Weights of a small GPT-style language model, trained from scratch on English Wikipedia: normalized queries and keys.
MLP neurons of a small language model. Each row is named by its layer, matrix (up: input weights; down: output weights) and neuron, and shows model dimensions 32-127. Each number is 128 + 32 x the weight over its row's rms, rounded and kept within 0 to 255.
A block is one neuron, or neurons of one layer that tend to fire together. After each block is what it responds to, as a language model described it from the Wikipedia text at the highest values.

L4.up881 [ 81 130  90 131 133 114 114 117  73 127 180  87 138 103 167 121  65 161 118 127 176 109 117 109 196 158  96  61 126 119 197 130 115  81 123 141 172 164 126 137 154 172 120  63 208  71 126  93  91 124 174 105 145  99 164  92 143 132 149 129 145 144 148  42 153 140 138 125 147 143 150 134  91 135 141 156 108 173 157 140 118 178 133  72  92 101 193  93 147 117 103 105 136  82  68 152]
L4.down881 [ 93 117 129 141 149  99  83 120 158  59 141  73  99 139 153 115 151 141 119 102 188 114 103 116 125 121 133 150 167 178 175 122 126 110 194  77 183 163 135  75 155 114 113 126 151  98 205 123 110 101 136 117 128  75 118  98 109 107 173 108  89 162 144 116 138  77 116 137 124 137 131 106 105 165 142 141 101 115 194 144 116  91 184 134 101 133  96  88 126 146 110  87 171  94 141 182]
Responds to: Temporal or positional qualifiers opening a phrase, mainly "mid" in mid-1990s, midnight, midbody, also late, early, end, half; scattered word-piece noise.

L9.up792 [178 152 156 171 108 197  60 139 132 175  80 155 161  87 136 141 110 119  99 147 120 132 142  64 120 139  85  59 104  96  89 127 162 161 112 134 140 120 146 137 131  93 127 115 117 138 146 135 107 164 129  86 149 166 194 120 134 142 145 153 164  51 113  97 163 112  97 151 158 141 117 144 133 160 164 159  84  96 149  84 124 154 194 135 114 127  99 127  61 127  67 113 129 122 163 151]
L9.down792 [ 97  93 134 148 135 106 140 116  95 112 115  87 115 150  94 103 109  80 118 122  73 135 157 151 100 123 173 172 150 148 156 124 141 168 148 163  87 151 131 131 134 164 127 121 166 106 205 141 119  80 147 137 131 121 107 138  93 106 145 122  92 151  72 172 165 111 135 142 137 108 112 172 109 112  48 137 157 188 146 143 182 128 112  76 154 125 158 105 190 112 168 117 114 111 100 144]
L9.up942 [174  82 117 165 131 141 133 128 139 179 114 126  81 151 114 113  99  58 118  78 128 124 143  66 116 127 100 105 139 151 126  79 100 134 124 108 115 168  99  95 133  95 138 155 160 164 122 133 136 136 187 192 171 125  55  81 145 130 152  55 115  44 120  25 101 104 149 135 157 158 114 164  87 175  98 160  79 144 145 107 144 118 154  69 145 115 141  97 126 113  39 105 134 102  92 161]
L9.down942 [156 121 137  96 151 134 145 141  84 174  84 142 132 157 109 134 118  84  84 222  67 164 126 162 106 125 101 112 221 101 141  39 136 108 120 109 170 155 130  97 122 150 177  62 163 115  96 122 135 161 127 166 158 130 157 110  92 159 124 111  85  89 140 144  99 126 159 133  90 110 104 145 121 119  99  93 133 163 147  95  39 159 148 140 177 136 130 135  98 138 122 120 153 139 142 135]
L9.up1150 [180  92 143 108 123 188 179  95 117 170 138 189 117  99 155 110 189 105 123 125 139 103 175 146 165 185  79  92 162 135 201 101 121 133  91  56 104  94 125 163 117 149 179 115 172 126 137 152  96 155 132  90 160 106 127 123 138 146 150 124 122 111  65 106 157  67 109 110 112 161 176 153 145 181 160 138 165 139 165  80 161 102 135  89 196 113 122  51 125 115 115 103 150 122  96 111]
L9.down1150 [147 107 137  71  83 152 156 155 137  87 155 123 112 205  95  95 148 149  92 143 129 149 118 136 128 141 130  99 162 168 201 134 145 137 178 100 103  53 117 108 128 137 124 141 123 170 127  99 170  74 106 159 119 128 121 121  95 139 130 134  63 139 140 135 172  67 117 129 116  64 155 100 133  83  64  96  82 166 164 119  50 147 109  84 158 111  80 129 137 112 112  90 105 147  76 146]
L9.up1234 [132  83 120 165 155  40 138 131 166 155 126 105 121 124 141 121 106  53 148 167 116  72 111 122 127 126 100 122 119 139 156 115 120  81 118  97  63 123 162 184 187 107 168 112 160 170 137 104 116 103 117 109 167 130 101 121 138 141  75 104 150  44 111 131 104 141 129 105 173 167 130 126 175 138  88 121 117 138 150 179 151 123 139  82 136 139 172 138 148 151 131  99 139  98 130 106]
L9.down1234 [ 79 114 181 145 116  93  75 128  67  74  97  84 150  99 117 140 142  84 134 183 156 121  90 116  99 132  74 147 101 145 135  94 130 179 127 134 102  81  87 142 116 142 184 169 131 101 117 166 161 128  73 150 128 181 163 110  54 108 180 107 121 103 130 162 127 136 149 137 172 151 101 109 133 136 112 145 163 114 175 157 124 154 128  67 119 108 206 126 124 132  99 181 103 101 147 130]
Responds to: Predicate words expecting a fixed preposition, chiefly known in naming phrases like formerly known as; also such as, able to, accessible by.

L4.up246 [143  88  86 128 162 123 113  95 109 179 160  55 153 113 172 123 142 155 123 134 140 151 147 124  83  98  70  85 134 112 113 137 114 122 157 117 105 123 129 180 126 168  67  95  81 141 130 151 180 155 145 105 121 136 103 125 125 136 157  74 156 104 100  84 203 176 108 115  93 190 100 186 159 165 160  91 118  62 157  44 137 148 113 129 140  86 141 124 151 121 152 127 115  97  93 139]
L4.down246 [159  82 106 130  88 114 114 209 177 185 113 129 153 149 167 105 102 131 143 135 147 116 124 152 115 149 129 118 148 129 127 156 140 132 166 121  83 207 111 157  92 206 122 148 135 135  95  94  85 208 189 110 104  78 122 155 141 105 119 110 163 132 146 182 174  75 127 130 116 162  98 203  93 125 143  95 155  96 182 132  98  68 134 108 131 132 118 184 160 122 182 143 107  72 169 127]
Responds to: Mainly quality adjectives such as bad, good, suitable describing condition or fitness; more weakly known, famous, war, and table-cell words.

L17.up737 [140 185 114  59  89 176 124 148 146  77 123 134  96 218 161 104 127 140 117 138 100 175 180 130 149 161 149  95  93 109 126  82  92 125 131 155  90 131 115 115 195  79 116 112 102  96 139 113 130 122 115 139 145 100 146  84 156 113  35 138 167 119 172 130 108 141 115 131 147 104 170 136 117 150 157 196 124 144 131  41 147 128 180 136 113 137 119  94 126 160  88 160 107 177 128  89]
L17.down737 [186 152 108 109 153 168 104 213 124 144 110 104 178 160 142 159  98 151  99  87 137 175 138 121  74 198 160 149 102  62 122  99 104 122 141 172 157  90  82 138 150 123  80 175  85 111 171 152  75 159 115  76 129  32  84  64 186 156 125 149  89 145 137 167 143  90 116 128 165  95  70 110 104 117 132  94 146 108 131 133  96 121 170  83 146 119 113  46 125 143 145 105 146 107 129 135]
L17.up862 [ 65 187  72 153  89 134  90 166  91 111 181 146 125 192  95 112 122 100 151  96 147 142 108 142 119 113 138 151 112 123 131 146  96 117 129  82 105 105 139 126  83 133 171 104 136 117 159 139 153 139 121 113 178 139  96 140 140 132 128  98 178 180 158 150  92  74 126 176 131 149 151  95  92 148 161 117  97 128 246  51 147 105 125 113 207 179 127 132 143 137 134 123 132 145 169 137]
L17.down862 [150 120 130 151  98 130 133 110  94 168 135 122 156  99 135 150  92  78 106 125  96 121 108 172 157 130 145 125  55 187 128 125  89  75 114 170 134  67  86  93 120  89 103 113 131 140  79 114  90 195  33 100 139 132 118 120 193 134 120 124 144 111 167 160 127 149  68 118  82 106 138 121  86 131 150 135 184  80 152 107 106 103  90 138 101 130 160 134 110 169 142  90 194 100  72 184]
L17.up935 [106 161 171 125  72 137 112 170 140 101 100 169 124 150 141  76 101 108 136 120 102 142 101  77  84 136 142 100  88 136 139 176 123  94 112 134 139 114 230 167 108 146 122  86 192 136 145 172 141 109 133 111  91 122 133 182 156 116 133 116  70 154 160 104 142 168 134 154  78 111 151  91 123 107 135  84 141 114 109 145 164 145 117 108 123 133 111 114 163 102 165 132 126 112 135 132]
L17.down935 [219 128 164 144 128 171 119 160 147 105 112  56 170 149 108 190 142 111 121 137 176 113 100  96 105 154 198 101  89 176 147 113 132  92 136  83 179 139 131 114 137 131 147 166 146 107 108 139 120 198  67  56  99 114  89 132 179 180 126 154 135  78 125 106  80 127 145  97  91 155  83 149 121 131 133  72 147  92 153 141 104 113 145 112  92 111 118 111  99 132  98 114 173 130 114 141]
L17.up1320 [140 150 157 159 133 118 117 114 172 156 163 130 129 130  83 154 117 159 123 150 136 141  94 122 186  61 136 133 117  83  95 175 103  64 159 158  60 114 124 105  92  92  99 129 152 133 159 132 180 146 115  95 171 118  76 163 148 176  98 144 122 117 164 101  95 172 115 145 140 123 143 141 162 117 104 148 115  91 128 133 113 166 157 146 122 133 179 101 100 109 104 148 162  98 143  22]
L17.down1320 [166 121 142 117 139 157 147 148 120 132 155 128 166 104 137 139 145 138 135  98 150 184 115 119  57 154 139 124  69 146 115 125  77 164 147 101 126 146  86  84 100 106 135 172  88 146  96 153 132 169  94 109 110 127 115  70 194 121 159 137 138  91 137 114 138 137 130 130 112 121 127 134 170 167 131  66 143 119 123  77 151 132 155  97 114  94 131 157  97 140 121 126 206 117 115 151]
Responds to: Closing equals signs of wiki section headings (==, ===, ====) such as "Early life ==" or "Track listing==", plus line breaks ending paragraphs.

L4.up362 [142 209 102 150 161 158  52 115  84 134 158 107  56 102 159 118 137 156 156  85 141 103  94  89 135 140 146 146 128 154 108 157  99 116 110 142 155 112 159 123 162 116 126 124 140 146 120 110 100  64 130  83 122 102  83 126 152 136 123 110  92  86 152 192  95 138 207 149 102 138 123  71  94 133 119  90 135  93  99  95  79 139  53 141  91 139 112 134 150  71  99 137 113 138 124 143]
L4.down362 [178 134 121 194 169 141 115 157 108 118 161 149 132  94 118 160  72  81 175 175 111 119 101 135 136 107 155 143  68 133  96 124  94 103 146 134 148 124 144  98 118 198 103 141 138 158 155 173 133  93 104  75 103 102 120 141  97 124 123 201 140 103 177 143 158 181 145 118 105 144 142 188 100 189  84 133 149  75 153 139 124 107 119 144 119  88  99 151 193 126 146 124  83 125 172  89]
Responds to: Closing == of Wikipedia section headings (e.g. Early life, Development, Climate), plus sentence-final periods, often ending a paragraph.

L9.up306 [129 145 136 125  72 115 138 107 160 125 139 119 111 184 155 126 114 132  75  67 140 139 139 123 119 201 134 119 101 121 136 112  99 154 153 157  95 104 163 143 152 148 155  87 135  96 145 110  66 128 120 168 135  90 131 149 148 123  96 115 180 157  73 143 106 103 216 139  93  83 176  59 123 123 165  80 183 118 136 167 120 133 113 159 126 153 159 102 126 133 111 142 157 123 111 128]
L9.down306 [155 130 108  86 133 187 123 140  91 159 169 185 163  96 108 153  71 169 124 190 114  98 151 140 114  97 129  81 149 133 146 106 112 147 108 108 115 155 133 195 136 157 146 178 170  85 144 108 174 150  76 166 135 191 195 134 147 132 110 130 117 156 163 109 179 122  68  92  70 161 131 157 128 131 107 202 164 153 125 190  67 203 120 128 109 109 153 153  61 102  75  93 141  78 176 155]
L9.up471 [154 190  86  82 158  99 151 144  86 188 141  93  84 115  89  96 133 120  75  87 118 134 127 118 133 174 112 136 186  94 122 156 128  89 120 194 148  64 162 172 184 156 142 120 127  95 151 143 111 141 101 108 145  96 131  93 124 156  93 115  82  91 109 111 171  59 170 144 105 117 148  79 116 127 115 127 160  81 134 128 150 155 120 101 102 140 141  99 129 122 149 113 120 134 109 167]
L9.down471 [150 123 199  48 165  88 132 145 119  89 168  97 128 134 134  58 145 117 121 124 162 118  66 121 117 133 155 156 209 154  91 140 123 121 148 149  79 107  91 130 177 101 151 132  99 118 154  81 148 129 131 114  81 162 141 157 149  96 118 233 118 152 127  77 146 200 177  97 136 139 119 140 147 173 120 134 148 124 172 137 143 135 170 165 163 165 130  37 124 111 160 156 207  73 184 146]
L9.up484 [146 177 147 128 125 154 135  98  81 164 145 131 105 108 144 170  99 111 141 117 118 135  84 156 185 132  95 157  88 106 138 134 109 128 153 112 182 162 175 191 152  59 155 118 121 112 141  94 139 161 111 105 101 127 143  97 142 102 139 116 109 190 114  95 150 126 120 109 113 139 115  98  90 106 123 103 146 129 190  76 126 123 198  77  92  90 138  70 105 136  65 115 173  98 139 128]
L9.down484 [148 118 138 116  96 101  82  71  92 107  88 106 163 126  92 127  84 182 120 137 153  98 113 135 190 124 130 186 166 163 103 170   6 172 160  88 197 169 178 125 145 138 129 105  59  90 178  66 106 114 138  70 147  83 183  78 197 130 152 137  91 153 116 122 188 118 130  91  97  59  90 140  72 116 166 141 126 120  87 115 128 138 131  96 132 119  88 103 119 172 122 127 204 119 110 113]
L9.up739 [173 113 136 129 145 121 114 131 119 140 133  90  88 123 133 117 154  94  89 150 172 159 171 124  85 175 135 148 192 150 134 112  95  13 147 122 131 145  88 124 110 129 123 115 133 138 159 138 105 151 114 136 138 105  84 145 101  53  99 141 112 112 121  84  49 153 152  90 135 143 114 162  98 101 132 100 179 129 105 161 155 125 143  60  85 141 171  91 109 116 158 136 123 132  90 133]
L9.down739 [129  63  95 132 172 134 108 104 137 195 112 122  79 104 139 111 142 190  80 159 175 137 175 177  66 159 112 106 112 140 107 122 149  89  95 131 142 194 164  86 108 126  77 192 127 115 134  64 130 102 112 173 130  73 140  97  87  84 163 151 149 137 131 101  68  89  99 104  88 132 117 136 182 168 123 177 131 135 112  98 119 126 129 120  94 161 126 102 141 165 143  78 144 135 138  73]
Responds to: Mainly the inner digits of four-digit years, like the 1 in 2019 or the 9 in 1990, plus middle pieces of unusual words like guerr-ill-as, Carav-agg-io.

L9.up77 [142 110  94 127 162 128 131 142 159  92 136 105 135 134 116 124 134 106 160 102  76  76 101 137 122 130 130 105 127 135 138 128 136  47 130 153 128 105 232 141 122 156 122  99 101 122 152 139 105 123 102 109 176 102  68 145 166 141  84 153 131 134 136 151 121 182 100 108 174 147 126 127 109 113 157 124  36 118 155  73  90  97 116  68 163 136 121 105 116 140  73 114 140 106 102 112]
L9.down77 [115 117 167 125 139 121 119 150 178 139 117 138 169 154 163  86 136 139 148 112 120 178 133 141  85 166 128 144  64 128 122  72 118 130 146 154 164 179  86 180 170 147 103 144 101 101 190 124  48 150  63  78 106  72  91  75 143 121 109 151 120 177 179 134 114 152 103 151 123 128 123 137  85 124 145 105  95 106 121  97 133 101 111 101 148 109 139 106 151 186 134 133 139 106 168 132]
L9.up269 [130 121 128 131 135 146 120  84 136 173 171 153 145  53 158  84 107 145 109 146 109 114 171 185  85 184 155  73  98 106 127 163 105  79  86 173 172 109 125 134 178 163 178 166 138 162  57 109 122 103 145 111 187 170 112 160 147  66 150  92 105 126 133 110 130 108 105 117 113 132 116 151  73  97 112 111 108 110 113 120 105 108  94 132 126 170 130 151 133  74 145 167  71  94  88  59]
L9.down269 [125 114 166 129 136 116 146 122 105 115  86 113 136 120 125 145  60 137 134 130 125 112  91 138 120 145 139 181  54  55 121 151 119 175 107 190  90  96 123 129 105 137 140 176 170  99 170  52 150  82 120  64 134 194 175 157  60  72 145 143  99 142 142  79  93 130 155 131 122 174 142  92 104 121 133 178 164 129 114 144  93 138 149  93 113 109  96 154 139  81 165 161 111 146 152 105]
L9.up493 [146 131 130 100 118 227 105  60 146 119 127 171 140 177 152 142 130 154  75 117 138 156 142 126 186 138 142 116 135  82 120 179  75 152 159 203 186 128 156 132 136 152 120 140 144 152  95  89 150  91 137 128  93 146  95 102 114 127  88 158 155 104  81 178 126 147 137 134 133 100  81 104 135 137  88 156 101 148 103 106 147  95  40 117 162 111  92 184 139 138  46 185 139 102 115 132]
L9.down493 [101 137 144  45 174 165 154 132 146 150 120 136 180 112 144 146 127 160 117 105 159 225 117 148 110 110 117 178  73 131 134 153  49 135 194 127 176 109 149 168  94 142 125 139 105  38 159 139 111 153 147 149  54  87 136 124 130 172  51 153 184 137 189 135 126 113 132  83 165  91  95 159  63 131 127 139  89  96 123 110 135 100 103 151 154 128  94 134 144 114  93 139 190 130 148 152]
L9.up532 [134 143  98 100  82  71 123 135 137 117 135 159 127  72 116 135 123 122  99 123 158 102 136 112  90 125 149 154 110 186 107 142  89 128  45 145 174 155 122 114 185 166 139 129  53 171  89 151 141 122 133 115 142 145 150 131 143 139 131 144  81 152 173 120  50 146 153 120 108 166 203 145  85 137 132 116  99 121 124 157 186 138  71 168 125  98 158 114 114 158 135 106  77  97 123 149]
L9.down532 [160 105 169 100 140 130 145  94  81 120 124 114 156  76  98 104 136 169  86 175 153 200 104 147 118 125 188 118  97 152 176 130 117 119 148 112 182 130 122 160 112 203 147 136 128 128 192 104 127 124 124 119  99 154 128 187 124 162 168 207 113  93 118 116 142 126 151 120 155 151 183  93 122 145 158 144 111 130 128  89 184 157 201 151 157 104 140 153 174 151 117 141 136 149 104 155]
Responds to: Closing == or === markers ending Wikipedia section headings such as Early life, Climate, Bibliography, plus occasional line breaks before new sections.